Part of a small language model's weights.
Architecture: LayerNorm before each block, rotary positions.
MLP neurons of a small language model. Each row is named by its layer, matrix (up: input weights; down: output weights) and neuron, and shows model dimensions 128-191. Each number is 128 + 24 x the weight over its row's rms, rounded and kept within 0 to 255.
After each neuron's rows, "fires on" lists the tokens most often at its 100 highest values on Wikipedia text that the model never trained on. A number after a token or word is its count.

L2.up424 [133 100  77 117 127 125 123 152 153 153 127 148 165 100 152 174 126  89 119 109 123 139 139  72 129 163 113 149 134 143 115 125 104 153  85 126 146 115 110 135 155  79 133 123 114  89 131 126 142 115 136 121  95  97 145 102 102 135 131 136 102 113 138 107]
L2.down424 [130 158 164 162 178 142 127 133  99  84 123 116  86 132 127 107 127 174 159 150 131 129 106 163  97 132 130 138 104 140 141 138 151 127 177 120 102 111 175 127 119 165 136 138 154 139 116 123 121 109 143 109 178 164  95 174 141 121 151 127 128 110 118 120]
fires on: "=" 34, "s" 14, " name" 11, " they" 6, "ree" 4

L2.up328 [135 100 147 118 104 170 150 110 137 131  73 162 141 110 142 115 120  83 200 135 102 163 108 126 149 115 122 114  97  98 126 104 124 135 105 159 124 142 162 136 144 133 141 114 121 141 140 152 112 174 137 159  80 132 133 119 135 131 142 140 128  96  95 144]
L2.down328 [150 148 136 114 118 147 135 150 135 145 153 130 111 105 141 197 103 137  64  98 118 173  87 152 124 138 150 111 142 116 143 170 124 122 135 135 118 125 113  82 132 123 118 178 120 129 117 104 112  98 149 117 119 130 170 122 147 126 135 112 157 151 143 134]
fires on: "s" 23, "ation" 8, "ing" 7, "ta" 7, "ance" 6, "hip" 5

L3.up397 [129 145 133 115 106 126 115 153  58 111 148 120 173 102 147 147 136 125 144 105 115 113 121 184 134 145 133 145 165 161 118 123 160 119 151 135 142 108 145 141 106 117 159 106 136 136 119 162 135 102 116 126  94  85 120 106  92 120 149 125 149 107 135  95]
L3.down397 [ 88 103 160 152 117 174 163  84 150 130 115 134 145 102 126 128 131 121  99 134 159 116  97 114 163 116 141 119 123 121 123 161 119 179 139 115 104 129 165 134 126 163 158 172 123  86 163 121  76 106 133 118 155 154 145 137 144 141 121 122 161 140 117  84]
fires on: "m" 26, " number" 13, "-" 9, "tt" 8, " code" 6, "S" 6

L2.up739 [134  55 128 106 132  85 137  98 169 139 112 114 148 133 125 130 146 139 112 112 170  92  91 141 151 111 149 131 139  99 129 123 137 167 108 107 151 127 114 157 137 120 222 134 128 139 131 140 122 124 102 129 140 157 126 107 179 103  83 135 157 155 146 167]
L2.down739 [108 160 100 171 151 136 124 187 145 122 148 173 139 187 160 189 105 120 151 143  99 168 135 140 138 139 137 141 105 145 152 152 113 141 133 160 134 133 129 125 131 148 105 129 148 145 151 122 113 169 152 101 154 136 112 134  66 120 131 136 106 130 145 133]
fires on: " Char" 13, "ars" 10, " ret" 10, "aring" 9, " games" 9, " surviv" 7

L3.up747 [131 140 104 140 150 129 134  89 146  85 129 130 127 108 114 119  90 154 131 135 162 106 144 104  80 119 126  96 134 149 107 153 142 142  89 106 183 119  88 125 124 156 150 120 119 163 125 119 165 110 116 114 112  80 133 128  81 122 131 159 153 138 167 151]
L3.down747 [123 110 115  99 137 141 137 109 123 157 113 191 123 130 130 109 110 125  92 127 133 129 115 161 153 149 134 131 114 123 119 137 131 158 154 167 148  96 142 100 147 153 160 118 135 106 109 126 103 133 114 146 154 146 128 107 130 143 142 153  59 123 129 152]
fires on: "our" 28, " (" 12, "ame" 9, "per" 6, " Fin" 5

L2.up635 [138 109  99 127 143 172 127 124 187 114 116 125 113  88 120  79 135 103 152 138 111 159 157  99 117 146 153 112 140 170 120 116 135 157 100 153 159  99 100 151 133 153 135  92 120 129 130 112 114 128 179  73  73 154 156 124 125 143 143 135 159  74 126 131]
L2.down635 [ 99 180 127 106 133  90 190 137 111 144 146 127 163 141 166 119 110 142 132 100 120 108 111 145 145 124  97  98 120 156 136 103 121  98 154 139 146 151 141 164 161 152 127 128 141 140 119 134 133  64 127 154 108  86 105  98  85 113  62 122 138 175 174  92]
fires on: "=" 29, "s" 23, " work" 12, " may" 11, " season" 6

L2.up166 [106 142 123 143 179 157 152 140 112 108 146 151 175 106 146 123 128 184 114 134 114 175 122 131 100 124 106 131 100 130 115 115 175 146 130 137 109  87 116 127  93 149 136 141  95 119 145 141 119 112 151 157 153  85 145 105 128 104 116 107 151 125 155 139]
L2.down166 [134 150 122 100 104 104 126 144 146  86  81 159 160 121 130 122 165 161 157 143 137 104 164 145 119 160 126  83 102 156 128  94 183 126 116 113 107  61  98 105  79 127 157 126 134 129 123 154 151 152 140 124 116 137 148 106 111 104 107 114 114 119 127 148]
fires on: "=" 15, " free" 9, " ice" 8, " run" 7, " field" 7, " managed" 5

L7.up179 [113  78 107  90 186  99 118 140 132 141 123  96 141 115 113 139 135 105 172 109  99 136 160 103 130 117 100 154  57 125 121 164 177 146 135 120 106  80 159 101 111 125 105 126 148 129 139 126 112  93 186 124 150 139  94 146  93  97 134 148 151 150 160 140]
L7.down179 [122 149 107 131 115 124 172  99 141  96 113 141 115 146  99  95 128  99 126 120 121 180 136 121 115 133  88 128 136 151 129 114  82 128 131  92 131 120 120 123 162 163  93 139 131 112 131 109  91 112 111 174 115 117 149 106  90 177 120 155 114 115 112 129]
fires on: "–" 26, " wife" 9, " (" 6, "sa" 5, " bra" 5

L3.up49 [ 96 131 120 123 131 110 145 122 118 115  79 100 102 130 139 158 143 131 131 141 105 111  90 140 149 144 132 126 128 128 178 144 166 104 139 159 100  89 113 106 154 118 112 131 118 125 115 145 150  89 136  77 134 132 112 189 142 134 103 123 118 136  96 105]
L3.down49 [174 161 118 104 142 153 135 121 101 124  99 150 182 151 156  86 133 118 150 113 133 147 151 158 151 140 137 148 140 137  84  98  88 127 116 125 133 154 144 130 144 170 127  90 132 137 138 112 143 152 111 151  98 113 118  92 115  82 150 154 122 135 116 151]
fires on: " of" 29, "nt" 12, "." 9, " by" 8, "ks" 4

L7.up125 [135 102 110 119 108 126 135 128 104 112 156 154 104 131 141 137 124 135 154 181 113 120 146 101 156 125 138 147  96 149 149 169 110  99 124 151 124 112 126 114 121 157 141 116 123 153 165 151 138  89  91 114  68  99 154 132 110 155 147 160  91 142  94 120]
L7.down125 [136 141 139 107 133 119 178 123 138 146  94 160 170 165 108 100 104 139 132 139 148 103 160 135 143 127 118 109 166  97 125 113  99 124 162  80 144 107  77 154 136 103 168 104 159 107 130 107 133 132 173 100 144 135 100  87 114 107 115 125 107 151 108 107]
fires on: "ly" 16, "-" 12, "r" 11, " Ali" 11, " Bir" 6, " her" 4

L2.up407 [149 126  71 100 135 154 142 137 112  76 106 116 140 118 128 120 137 154 193 154 114 135 137 138 139 129 150 188 120 153 150 158 110 124 128 161 192 115 125 129 101 149 123 128 109 148 128 138 120 133 117 130 117 142 104 164 119 115  99 127 112 132  98 172]
L2.down407 [161 126 169 161 119 127  95 134 101 170 110 116 128 118 133 123 100 126  69 105 133  82 136 113 136 118 133 121 153 130 102 125 142 151 124  73  88 145 133 138 123 111  86 120 149 136 137  56 104 111 152 104 123 101 123  98 147 132 116 139 159 144 115 128]
fires on: ":" 16, " by" 14, "-" 13, " With" 11, "Ac" 5

L3.up557 [ 91 136 145 125  97 108 151 162  84 149 111 131 161 162 151 147 124 101  79  81  91 138  93 156  89  87 158 142 156 151 119 131 133 136  87 141 102 110 123 116 103 118  92 133 144 101 114 148 123 110 148 103  99 121  81 146 135 114 150 140 190 143 130  98]
L3.down557 [142 118 118 124 130 140 116 172 117 101 176  80  98 129 137 175  97 116 139 145 113 145 133  86 127 120 126 129 127 135 111 125 132 130 134 187 133 141 136 132 107 108 142 143 124 148 160 158 120 144 151 122 145 125 107 179 119  84 152 146 172 153 112 139]
fires on: " as" 36, " from" 19, " for" 11, " with" 9, " in" 7

L7.up399 [144 148 105 116 141 130 138 151 157 162 171 179 135 125 102 165 130  96 111 132 104 161 163 153 129 164 141 136 149 166 123 105 132 115 129 164 142 154 113 153 127 141 106 121 152 126 100 127 135 121 159 126 147 136 128  98 106  94  96 159 128 135 137 104]
L7.down399 [122 136 134 152 137 108 120  94 131 150 155 109  90 155 149 120 133 144 160 136 138 118  93 134 132 126 113 123 128 100 110 134 151 123 150 148 134 151  85 132  98 140 110  94 150 138 157 174 143 131 147 138 154 149 116 161 138 160 140 118  86 103 124 154]
fires on: "–" 17, "-" 16, " the" 15, " in" 6

L2.up152 [109  81 149  91 125 131 120 146 112 107 139 143 132 173 153 210 140 146 151 141 125 175 135 158 103 116  89 138  94 141 156 175 122  52 159 141 164 124 121  99 121 176 147 137 166 153 125 147 150  99 156 116 117 121 114 130 115 136 160  78 139 109 115 144]
L2.down152 [123 159 144 136 110 175 106 110 131 198 144 115  89  93 140  72 114 138 119 121 196 114 103 111 140 144 128 142 167 153 120  85 122 141 128 126 103 129 137 175  96 132 131 132 105 124 119 136 103 118 117 113 158 153 139 119 131  89 140 157 160  87 135 105]
fires on: " name" 33, " l" 14, " either" 7, "hel" 5, "inc" 5, "end" 4

L2.up247 [112  86 133 106 103 114 101 113 100  93 125  93 118 139 117 207 127 106 127 174 154 121  98 121 133 149 147 134  87 139 110 170 142  49 145 119  97 130 119 131 124 197 127 133 135 164 124 103 126 111 166 104  96 126  68  84 107 121 132  93 101 124 153 100]
L2.down247 [149 135 135 121 116 165 141  86 149 173 146 116  62 110 148  57 116 148 128  90 106 123 131 114 137 118 112 131 143 135 135 113 111 154 132 190 103 101  92 112 112  99 125 135 135 125 142 171 127  95 120 121 142 120 180 169 136  98 143 137 158  92  92 150]
fires on: " two" 17, "000" 15, " class" 11, "its" 11, " born" 7

L3.up720 [101  81 112  74 130 137 106 116 147  97 147 110 109 122 172 109 124 121 149 171 105 136 100 146 108 149 121 132 120 160 186  67 117 118 135 162 114  88  73 139 141 112 142 152 140 169 139 149 102 145 130 120 125 119 151 145  88 149 130 126 120 160 140 126]
L3.down720 [135 166 117 167 108 119 133 112 106 121 130  93 152 140 100 169 120 132 136 134  54 138 119 115 115  79 181 114 151 143 136 108 154 164 132 112 123 128 151 158 147 140 145 124 141 144 140 142 119 111 144 101 147 115 126 143 177 156 142 130 143  91  76 143]
fires on: "le" 26, " state" 10, " State" 8, "th" 6, " Latin" 5, "us" 4

L7.up5 [151 133 132 108 154 145 161 138 145 113 135  96 161 116 184 124 165  94 151 118  55 151 128 135 153  87  83 134 124 145 125  90 148 127  99 155 106 133 155 148 117 137 117 133 101 101 122 138 116 159 121 139 129 153 120 138 108 109  97 144 125  83 123  75]
L7.down5 [100 131 121 118 101 129  68 171 124 130 133 145 100 116 153 110 132 139 164 146 121 133 154 105 159 132 111 121 112 146 137 130  88 137 126 135 162 130 130 125 114 122 119 134 100 144 118 151 139 142 137 164 130 102 158 143 125 135 145  89 137  99  81 133]
fires on: " his" 34, "0" 10, " my" 8, ";" 7, " His" 7

L7.up143 [130 110  98  93 127 107 132 142 150 123 103 101 129 108 125 124 166 119 158 141  81 180  89 114 117 126 132 132  95 143 145 171 137 121 126 148 132 145 117 175 113 126 129  87  92 131 161 151 128 119 140  88 143 148 107 140 111 120  85 145 157 127 135 101]
L7.down143 [162 164  91 133 186 103 132 168 111 159 142 133 126 131  82 111 141 153 147 119 108 145 139 171 134 127 123 141 155 130 106 116 156 118  98 104 142 105 142 112  92 161 184 156  98  62 112 154 136 137 131 120 102 127 149 148  88 114 150  97 103 154 131 118]
fires on: "|" 22, " his" 21, ";" 8, " acc" 6, "\n" 5, " rec" 4

L2.up634 [144 105  90 127  98 136 144 103 172 122 179  95 167 180 114 134 156 134 129 134 106 156 122 148 135 136 136 131  94 140 162 115 112 109 113 177 137 114 133 144  79 131 161 110  89  90 168 183 151 119 171 169 101 143 142 152 149 182 139 152 151 125  97 165]
L2.down634 [104 130 158 114 115 107 118 115 104 135 123 143 106  87 145 117 141 171 134 157 165  89 128 130 134 139 104 101 134 111  99 110 140 166 148 101 120  97 112  92 180 142 142 114 144 159 123  93 100 154 108 154  98  84 111 132 115 104 169 119 105 141 156 114]
fires on: "s" 47, " Years" 7, " Format" 5, " opened" 5, " often" 5, " Art" 4

L2.up430 [127 161 119 124 101 168 128 131 130 155  98 151 116 113 119 144  99 129 132 120 182 140 106  91 141 190 119 132 122 156 161 139 164 153 167 135 156 151 146 157 112 144 143  99 171 115  69 102 129 135 115  97 113 108 147 156 143 154 146 124 104  96  76  98]
L2.down430 [126 113  75 109 147  97 133  92 141 109 145 141 146 118 120 142 157 107 174 164 142 154 132 136 114  53 151 113 128 156 113 114 144 118  92  74  95 153 147  81 151 145 130 166 118 118 150 187 132 115 178 124 116 141 114 120  84 115 122 116 135 124 154 149]
fires on: "|" 15, "}" 12, "ill" 7, " and" 7, "ze" 5, "q" 5

L2.up546 [141 173 147 138 135 151 165 113 163 117 145  94 142 131 149 151 136 143 126 128  78 157 181 202 125 135 158 114 125 180 114 148 144 161 104 157 142 105  92 142  92 132 139 164 101 136  95 158 110 121 152  92 108 130 148 136 121 125 117 105 168 121 126 162]
L2.down546 [127 138 129  90 185 119 160 104 113  96 122 130  91 102 115  84 102 108 141 118 127 140 128 132 144 128 119 157 119 101 111 162 129 158 144 102 142  97 100 116 158 132 154 140 159 123 141 138 116 108 129 115  91 132 133 140 148 111 164 151 117 120 121 134]
fires on: "=" 27, " ref" 13, " chart" 9, " played" 7, " carried" 6, " batt" 6

L3.up759 [131 132 135 136 110 122 145  95 124 128 141 114 157 137 174  89 122 129 142 140 147 111  63 154 164 130 136 151 115 179 160 108 147 121 123 165  98 126  99 130 108 122 110 145 132  98 112 135 164  88 144 150  91 105 146 130 112 120 139 150 133  98 153 146]
L3.down759 [141 108 131 157 139  94 109 101 107 126 137 132 128 141 122 158 130 151 134 158 142  90 127 121 119 144 140 101 154 135 126 117 146  80 135 120 150 138 123 100 118 125  67  98 128 132 134  55 156 143 122 140 144 153 139 126  83 106 125 153 153 101 124 151]
fires on: " only" 15, " later" 13, " also" 11, "ly" 9, " times" 6, " rather" 6

L2.up619 [ 94 142 127 132 133 126 139 133 142  88 137 125 149 150 114 157 173 119 101  94 185 132 143 145 161 163 182 142 125 173 117 124 153 165  95 114 103 132 145 152 108 125 154 150 135 153 107 112  87 140 154 118 117 157 136 150  72 148  78 127 176 101 110 110]
L2.down619 [120 121 133 102 118 111 142 132 146 134 120 127  90 146 137 114  75 124 125 128  71 152 113  95 114 133 134 115 132  87 148 119 118 101 152 157 162 111 179 143 155 143 128 100  98  94 135 130 111 111 100 139  90  84 175 167 141 125 177 156 123 160 128 130]
fires on: "ing" 15, "time" 11, " France" 9, " Germany" 7, " Carolina" 5, "ten" 5

L3.up219 [110 105 115 103 130 100 161 122 125 113 168 148  98 111 165 128 168 123 132 129  89 122 105 182 128 155 155 144  85 144 164 136 123 120  97 151 141 143 125 141 146 131 168 111 125 111 150 139 154 110 164 162  91 131 122 114 120 123 123 146 151 119 127 115]
L3.down219 [128 119 128 132 125 145  86 110 144 106  75 138 120 143  95 103  99  98 158 125 119  58 161 150 137 171 116 155 164 141  87 153 122 120 145 123 112 176 144 134 144 126 160 130 113 138 149 148 122 115  67 107 148 152 137 148 133 175 101 182 121 133 123 105]
fires on: " Army" 16, " Game" 14, " War" 11, " House" 6, " One" 6

L2.up522 [125 104 148 132 127 107 124 141 145 132 124 133 146 156 155 115 120  87 112 117 125 101 116 152 113 148 139 123 138 126 169 121 146 153 159 144 136 119  91 142 106 114 132  81 112 179 128 186 119 138 121 133 132 113  95 150  98  76 137  80 151 127 138 108]
L2.down522 [166 117  99  81 145 142 154 113 104 109 118 164 131  62 102 143 158 121 161  85 110 167 125 141 143 104 118 103 127 145  86 139 120 109 103 101  96 144 138  95 108 154  88 125 140 140 118  82 149 126 115  90 113 131 135 128  91 146 111 136 110 137 117 112]
fires on: "s" 16, " 0" 16, " he" 13, " W" 5

L2.up548 [121 117 159 119  77  87 116 162 140 139 138 107 134 142 110  82 118 123 166 145 118 135  94 179 129 147  85 118 105 133 104 149 129 120 135 104 111 103 125 188  98 169 134 136 152 145 111 143 142 161 149 140 127 115 116 135  91 150 129 154 158 157 155 109]
L2.down548 [110 158 113 153 141 158 173 134  96 135 128 124 110 111 143 175 158 121 138 111 124 136 138 115 120 100 122  90 179 104  97 120 125 120 122 123 145 134 140 145 131 110 117 130 116 145 123 147  57 188  90 132 102 167 131 144 136 145 158 100 119 127 105 114]
fires on: " America" 14, " world" 12, " Europe" 10, "rix" 7, " Empire" 4, "za" 4

L7.up95 [143 142 117 112  96 114  78 110 106 129 137 131  95 135 104 121  94 129 156  97 140 127 128 119 123 170 141 144 155 135 175 144 150  99 129 121 132 111 154  99 168  99 149 175 100 129 131 143 109 116 132 102 117 164 158 149  85 136 103 135 100  98 129 144]
L7.down95 [101 124 147  94 112 129 139  89 125 127 133 139 136 147 190 114 197 178 112 129 103 133 140 125 141 142 151 116  82 131  60 112 139 134 159 130 133  89 135 171  97 137  55 154 151  89 132 109 147 128 143 165 156 130 130 120 154 164 139 142 153 161 106 136]
fires on: "." 44, " Hem" 6, " ad" 5, " Met" 4

L3.up31 [139 102 121 118 145 167 141 128 151 149 118 119 108 110 143 129 125 186 155 169  92 164 139 141 139 134 152 103  81 153 139 121 129 112 146 156 122  80 107 117 123 137 119 132 100 117 150 136 131 158 134 134 124 155 123 123 122 130 106 151 107 111 137 127]
L3.down31 [132 104 141 110 157 156 154 173 144  88 122  92 117 107 120 153  93 154 152 144 152  86 117 134 116 157 156 125  86 109 142 125  79 129 128 125 160 121 161  99 144 178 131 131 120 141 111  93 100  88 117 127 119 124 135 144 125 128 183 113 136 147 118 118]
fires on: " to" 34, "ation" 7, " damage" 5, "ment" 5

L7.up413 [139  84  75 143 125 159 117 140 131 129 146 134 143 193  96 137 155 147 135 160 119 147 133 148 134 138 160 145 118 122 118 148 170  98 142 133 123 110 188 111 134 102  77 161 128 111  81 106 136 146 140 120 126 133 112 132 104 135 102 151 150 134 118 133]
L7.down413 [121 152 106 144 102  85  81 148 143 171 192 122 141 100  90 165 113 111 127 128 131 118 152 145 149 129 143 147 136 133  88 122 117 113 115 130 110 127 132 114 154  86 146 140 134  93 164 111 110 105 144 108 159  79 120 128 159 155 161 119 107 123 109 130]
fires on: " in" 15, " dis" 13, "yn" 9, " inter" 7, "n" 6, " abs" 6

L2.up24 [111 143 126 120 160 131 151  87 122 136 133 117 110  96  94 148 184  51 153 143  82 129 126  78 160 118 125 144 146 117 117 110 151 141 122 120 123 137 153 135 109 104 116  90 106 107 119 197 191 115 162 112 131 131 129 115 119 110 137 163 175 133 144 122]
L2.down24 [150 124 124  87  90 104  97 135 130 141 136 126 142 123 149 142  95 179 144 118 126 145 152 132  81 101 126 129 108 162 148 128 115 101 105 167 119 127 146 154 141 151 120 127 112 156 145  96  93 139 101 151 130 148 110 120 133 153 163 102 123  92 139 137]
fires on: "s" 26, " at" 15, " of" 15, " also" 10, " they" 8